python train.py --num_hidden_layers=13 --hidden_size=384 --num_attention_heads=6 --num_key_value_heads=3 --head_dim=64 --intermediate_size=1024 --vocab_size=32000 --hidden_act="swiglu" --norm="rmsnorm" --norm_place="pre" --norm_eps=1e-05 --positions="rope" --rope_theta=100000.0 --rope_fraction=1.0 --qk_norm=true --attn_scale=0.135 --bias="qkv" --tie_word_embeddings=true --parallel_block=false --init="normal" --init_std_qkv=0.0255 --init_std_o=0.0316 --init_std_up=0.0364 --init_std_down=0.0364 --optimizer="adam_hyperball" --learning_rate=0.00958 --beta1=0.9 --weight_decay=0.0 --lr_head=0.00777 --max_grad_norm=0.5 --warmup_steps=312 --schedule="wsd" --decay_fraction=1.0 --decay_shape="linear" --final_lr_fraction=0.0 --batch_tokens=131072 --max_seq_len=512 --doc_mask=false --train_tokens=524100000 --max_steps=3999 --dataset="wikipedia_en"
MLP neurons of a small language model. Each row is named by its layer, matrix (gate and up: input weights; down: output weights) and neuron, and shows model dimensions 224-351. Each number is 500 + 50 x the weight over its row's rms, rounded and kept within 0 to 999. Numbers have three digits each. A neuron's up and down rows have the sign that makes its largest values positive.
After each neuron's rows, "fires before" lists the tokens most often just after its 100 highest values on Wikipedia text that the model never trained on.

L8.gate78:543463479527550503533470507486542575497396466541546507532422519586509478570484472468490511464415564433463501518433456547386483423490441607491484548456435491491551482592363545447384436585574464507551457484525511566530587497542410523479506538546528557596459504525526474544441537492510564583517513487527474481454519597466519417510550533482563490454581429418524505464472549590498382345519
L8.up78:604471437554517568445429490440503530535496476490558415490477434546493495484502514602539497521451488474556473510540493502465535528519572360567532490518515495506572684553545452570422479488444432511546536507482381436509490507529539561502393483431539501552432531491406427487448511550615454560506490488583532468406593479503506487504464550575486578438509490440517529507597546556420473553441
L8.down78:540566473530559537503560572505576493495507439420492645488503503486513534433522582497497393540535542491483577419467494415393530547497597402433450458451561582591443523510547509503489477446435527516639479441524395394491376452478546553456494493490492521566560364450651533494497449535575509480528471440528454452525510498457475566441489383442489460465406458455540471532610538468521541540512
fires before: "\n", " the", " of", " \"", " The"

L9.gate427:443485540498461411523433558534533501481475545584538550477437443519473487552492501410489548611524508529456507488500527450464610486562470500512429544527387518541470439390435465478488515482470550464506476529519494504490469498501489536442437475533480418398446509547550501482590485580503498526440573574648527449532458423530530537425493558473537490475442472435518521461539525564472511465431
L9.up427:517480477457546501488435512554559467402515513512457490449396439467430515475490473432446577387423536521547555528427535443594517564586479567442515525470554483468523512524598507531557554528524545500504528588532509431509520573532502495480450441534515582571514557490407556552510490498408571535472553430482516514478530468514487540451558560453546490479552465586512463546497440462528539488488
L9.down427:513415524611582427467560418502462504496552491477482589463515577570504551526486534481558519539415559476510521534470454475545499450376468500521568459507489512457496456599538635618555533408452519487469629499554540553422528569598497521515510481540464520538527461533624534545504543509462454529509455502458469419521509542482515500508487530514445485508541503514438486457420554454564481442575
fires before: "s"

L5.gate152:479558443519497583542573585513501550486489416606434458502511475537531440494537495474455586550433498512498459452554493453468477550485406553380451497534540468480494501468397471501516521409564559514407477432524492602528478452489493600406619457474481544467525503567539546450553482419415499495439542392539422443482435518524590471574493472514555467507488517404565527480493536490572520528535
L5.up152:459523521510427433558553576618421530490430499521586404483457476513472453500504501412522541488502478498444512452383594434492583498536453525450522557541505456512481473536468527489559517471557595401520463451519578501439514400471488474490498469487530453557534466520495512467517588555495517470531425469557477456458492596476567614460539637405532504486479484527509484535459505579525437483488
L5.down152:493488528551482508541448466566512445530489475494594460463451495519521499633514461488408526481445542492518467344441426495456500516506469508428527529554568379517591467562479517478494506441511440466471428494431400502457499498445529572421512493543524534516551514609569463490533502526465450426390445536531466455466548547401517508571502499564502564536515485460509475484468552539545479440443
fires before: " and", " the", " a", " or"

L10.gate1000:574512546516439506496426572481552586506509543497541643560535546598423524463508487572564445470525470606432516547476511495532455537514573466478559479428441460472627537599465501486508389409543628513432556427437394498488351540493530489538463534540454508561571547476520526446428477484566501387456435596545509473446546470526595513414509517580483471401475504484550481482507462493503412494522
L10.up1000:541510528520465526511474521569444438510574463570495497508459463497469601535448530598438363457343510569445530413610507513528499516463498508545528585466574570502491499620603453527535504528419634499479507523521420541485453507529505553485458539500515424520460509454584489429476537475488502463426498514523438433516593630438430524601546534460529401451540522482468480517451547560411447425521
L10.down1000:441542431548469517469451447479527529520508442504486500512492446489533381428448464509586540442483528490527543482368481425501599508534421522507476483451572451525469468483496508524443463515489534512457556512505515457486546531462413493489500545493529469486630543465376478462428467572506522485419487438510468568544497512571556378464418480458450515609489489496464546533545497505505556573513
fires before: " |", " 0", " 1", "glu"

L10.gate598:492408489472469512470450510588458506469417509595521544456482508499545449490549639477471495550460468455501503485539483458510532469448422503505513458428508491522464529540572522552492440516576528475422509472509535524550391483524422569541474487537462559526512549486469640612423577564497504546541504504502504538560583541498492417530469498467461476446492482442631477527606518521509413479473
L10.up598:414492438380488489532554507458445531401411522460498548586499477467507461451359556481474537438422473462525563474535432456479393441557505477467620531493524517474508455438554479460475456502564534551495427460517518496554509457459463485438449551458556570496574516567519505509511466567552489473545526536428628422572424550450529493530572544501397535443396518480515495604513517512523456544479
L10.down598:410462405508466479518559426441492492497546372475408599529443540463568403371520471469489518459572553460566569466524467504383489430496563448540483571453520502520489488557544529431592493423483490535473451427478444488581451475478486546521471513492507595510530512438503492491512436611461488565516521481572510524538457488598535519435434491486507530437525563514448548533502497494496521392527
fires before: " 0", " 1", " 2", " 4", " 3"

L6.gate635:596461516495517435566448583477438542477441384428550515543466506549501522547442435536556532482399505538536497417447541429535553486496577417536459452399511509409470535498424494496460461469488530538414485529536507501482431519518539551514549490580454457450517388611521551366415513450402456551429504550435584446560483482452489505548391480418542466532498527599506458467544448486487439437465
L6.up635:495536497510570506473555553484538448432527498541493539526452439514584409460463491492572510560475484493551474408539472543516498576565434423534432589511552542481552386475602503444479503506507542531491466567561547516491592502526554461470572535489467533384683516459483562489535516513595441549419551540432451465606555451567483488462472520513479538477474522563539427478489566382438545350507
L6.down635:536469540468491596478530538508448507510473457352495578614495467535515562493484524439541501506458505533581533407546572528501416546539536338518519488446429488463489528425463519519492410445485516599476524479506490526480451484547460566467568519566489460461494492504517473487451539628392406659488500451501492402532495575439563480508487494437525477491566484600429452420535478561532477443438
fires before: " |", ";"

L10.gate54:522512581445537472448597588440480499440465416497457485470468431505515482494527401505546546458516474546478629547427471477477655529512459587551477568520420510501565389460539624536434534531446554506485569525461457387540558492438498463476506410458432489452505507547559571462500472441505479608548551565501533542499512469443521458589516479555497465494600480469486494522477537540477488479511
L10.up54:461470459481540515508556477555569458576510554520527530495458400544480536460506466506497474554465486575507492497619515492410503484561483432553461513543539423538544494466563439491450415440598535389533510438504513478681543448506529440524442465493404534477508522448428474414586507512477431468510492453520471483544571503532534581575393452459435484473463546455452465485450433456394503454491
L10.down54:470463479355456441469543490509547487549570507506503436477426459506506532490498464390485537487421441595501518519483496485471437544443567437486443505498521520453502593577515501517492485463461458447478603477446457455428491519470477491494582471552432467532538425484487566478428511422550499524531470420601448521482573538493550443539510509413490458502452463466553490489558530541507520530541
fires before: " |", ";", " of"

L10.gate986:536474542612534490551588585538538528391506464504500572462460613562441550431615468550526600557508510528450520462438489492579509536466407603535526477521501505465507515440550466470475567469513536514423493483525441518452492491435504483502531527434484557519494470506602574499530533473388527541527489615496488553422437545448551480444556589546483587598552483519649522457451453524595513446522
L10.up986:517488404616472598453495508582551467492504565518483590445502483420497528558483500472542511519467500471524578499502509508512511487513502462527459486570561444531533552530438550513485500480526435502586448562530547627618545500466362492462505541435502521495461499522560490486495476397412565477536459489518496587517475487453558489478405471517451511493483542430491477432587509506547495508500
L10.down986:545468511474494435507533567458507497467528511626482460497531528508503508455502459490539380457558572482511581514420496447449596532494479460417469570502415427484448581495450478487573470529542461440463348606500416498477606477512615578481501611467437514600476400458513505507460447550427535494469544518442392524508534399469471543477443559509531536532516558462550548505544494546486551568510
fires before: " |", "\n"

L5.gate872:483487465595514510559450495452552486458504528487534617591501453573465458432589426553501520441452486511583474467518419570460469431507449545572494523428441516515478460479505502423503475449427420519476498380596532531444481504469487558508555518541520587551416605495577513547439471487451513542459548470552513537520484438431530521474522487521472434541478496515444531472467510441570497456416
L5.up872:456554409523476523530518530480535584618470490515539524552574454441435544493475451522493557483511541425542485482509440487564528563468551438404400488513447385426453521493572544600594582494433459620426516556471382627454461510517540442592600478578517461496530570529584576446552479516396550380518513449517489490496511513548527507506534474458480544433508473455473536479496550461416435485547
L5.down872:552494465496518415488556465451526538518442512467502536477509551405391537455492460563578438543444450439530534516544485483525496556458609406461498558499537458533426422465494527501466509513468504507524524476393523463488413447591523464522517450494425475544506559418617513484465531454468468429537557554410491544487519521576484531496481454529466542496508483460511455443484460477513480452563
fires before: " |", "---|---|---|---|", "\n", "s"

L6.gate471:459456495485437566465450492482499489481412479571512451490360562492459529478495513381378553531505467406483525506491499438451505569579442419479521490593534429565535486483473436557528527458508549473505407480527464568552599595497514489450519488525457604524540400537551462573532550463410493403582562487600586483513550554516515591565521446445485568425543496548518500490392431430535489532533
L6.up471:510416546569546497426586526626500543543422544420500501463477491500535380600614606424517554539381506464495497604457555475480463522490557537427466494493533470621454507540478546458464536448432515514453517519504462505586470576440404499548488451575527451509465510470521513548547503459572486419528505479570570487406618529555480559535502551501490464510565492528539503499554525472581481438521
L6.down471:534467436570492442429514432509444539527585498450557507475457401548508496475561517559547551489518466489568601526453482442569448446484457510514471481478487474536517525541477598502519476509481530511482536435450507478546505452566451534458499506518486492579454558519530580486509526479524475475455567542514435522571568516560558555535500605510574508553472480474509539497572647512523494425403
fires before: " the", "s", " and"

L9.gate629:468467509442515473448512535549452509558473476456603441528532433496482484505493488409452585490484493390481513467467442543464521489488476532435540477487455558552510580404501495495558560461524415455513565515497571536438476611499489528512448555583544484424429479548534544454565439530478510567586429468498565444491459622460537566584434549423559463503495409632514568492528504461522544557591
L9.up629:476514563485540417545586507525493553488554535434497592534396518542475467531455575504374424507459492530398465509542514476476525548436505451527538397500468474580448512386489501476501504541532498468588461480517507551459538559504490575452505450535450514440479502514436611473503535481514491591588567402518514513480549609381468476550419527540542474585521497495508542506481449473523417461455
L9.down629:483425447544465527521477517518510439516510441424476527531483453494454513443512548498544593468457548570526526514541589501454491579475465437513462477472463578507532505460477526537497499490436465478455474516470603501372498497492537556544506506382503514499516457506523575439513547492568499576456419436542460575464497496518639493552535550498518533482436473456510456449510478408487366470513
fires before: "s"

L9.gate305:556476493532456586498484517616373553546501488515583412578517446541396491563641542466573431456458426550494504486479571502579463432356543544450547535385556520476502546571470560529466477439548452506479490478584398468467459539401529601458568422524500486600472520559458538511511476532497458483521510591482483539498491489392461539510492476553416525415569528514500531496407527552494482517472
L9.up305:490529555514501525532383440446478600594498449537484507488531480543435492502516588516445464531526474507608465539545529553449455562510483470402438511488505428555590446492500528502493547520441533540431448499465485539517442444437489574569523450519565394476475451530558508505505529512473448563526554544581405488540500476495432431539603492464468476530443500515527478391425445484487551501540
L9.down305:564386453578667476492509550508472526495429426471479471533549501389485441468444476492518519468519387516568421460514525505424652484493570532473558485550541467596488446469476539479561519554514550448436610560502564507543552473435446529580498530468466487443482507436473405541560531415472512428486485465475443519561472569640458492527495482475466535490581458432508561418483488499566507491499
fires before: " |", " -"

L6.gate886:560507486487548599479509477534563500399461552524462398479451580581436552488468566469561540460476565524433515403418503519511472478497445550492401479424419471481521496483487432540429473539557580508568469493502483550527451394509520493433538431542408527542474443543501539579553505487477442537563523567464467580418593441486504524607469467515463453475497503494539480359515457543558481542451
L6.up886:377473453521524493460526500532573493567458578381588506517499460493496562534610450398498498536403458447499509535494495457510443528432469402437587472442597494480516484473492506396442527561621495439579542503523449483571475538465441479528492504536389563468547518475378526580547533552602421487536523529477519434490535490485498420567591514463483426452573546597419495516532416451503510410514
L6.down886:376539472499382447515450524500444447549623479502503550496501392504534548466534501396547485498499476499488470511466458548552585573535455466505538446527537529515589456462478562471507557561426502509472480439501506429547511533594539615620506567463477479462556513411544527481487576590410481528415484442449491442496406532523490460603503567457442493521389460544442446501526555435456568557559
fires before: " |", ".", ",", "up"

L8.gate625:483445581508443549515526494565486580567494560491490563498496529510462524553515482523580452500564470535508370484482496388441524488497518483433598472552550421535535545563516421453487534524489468499471462415534500509498414512483574543438383566454477488501526442536469538563516534561469619584506472487492398449502605443434442482465470503489475542488534475543398596525480479523551550489468
L8.up625:428512457458520559505495500567437471404424500571528505562468563506468489531540491553511536550481481511552542608497427482442397418471495417558466477523416493453464517545375483504519531478508470583535414535535509535467393472422527493433613504471442504553539482616549505524434480520510522459542549487538478473447490533556421478583513466529494459484444383512519519426504464536521444558534
L8.down625:478464545474480530406473491594472521475470539547549577486457582473463589443490493514519563501562504443558534499504449530463470456488524500427519494488554486451480472487478527547528522440507450515537509505525441452547426460449438535430470538516432527484515470571394509491534578538482561493492541505580405508500563541503516490441462469514473537509527468553452482411429586449430500489577
fires before: " 2", " 1", " 8", " 3", " 9"

L5.gate824:461519452528483448442487552535478438405492452521431547507464399458527472484490606516520535468413410468542586433456575493476493485532542507557633530420401488436447507558460480511523535501484543576476562505491428480462512527406523555543491520560492464461438436475464546421499485441527544514545471522542502497519530485431598519565428578521557439492512515514522471507504528536514483520446
L5.up824:530461518544565435544464539472552465511536458451433477426446458412514509489487558527551492518432519522419517568504533483521469606518407448515523585413512419426521417444505446577587402497590472509536515540465504477449512409488452516507449486464479570459431486551479474493508513438458486451447473445453482472592482514553510508527588452447468485463481560575424430467521523605448511561431
L5.down824:474545570464534409474457511430489475608500428545462495470466439562499521448446555470538507541602498564477515567478499440525597485475439472520465538421513420433440477396497485493520426471524422428574552448538537536533504505438480460550352473513510574513529491584503575437469445484504483519551565400510534575500497502570514542601530480568487518549489449532506481523506492522386459535358
fires before: "|", " |", "\n"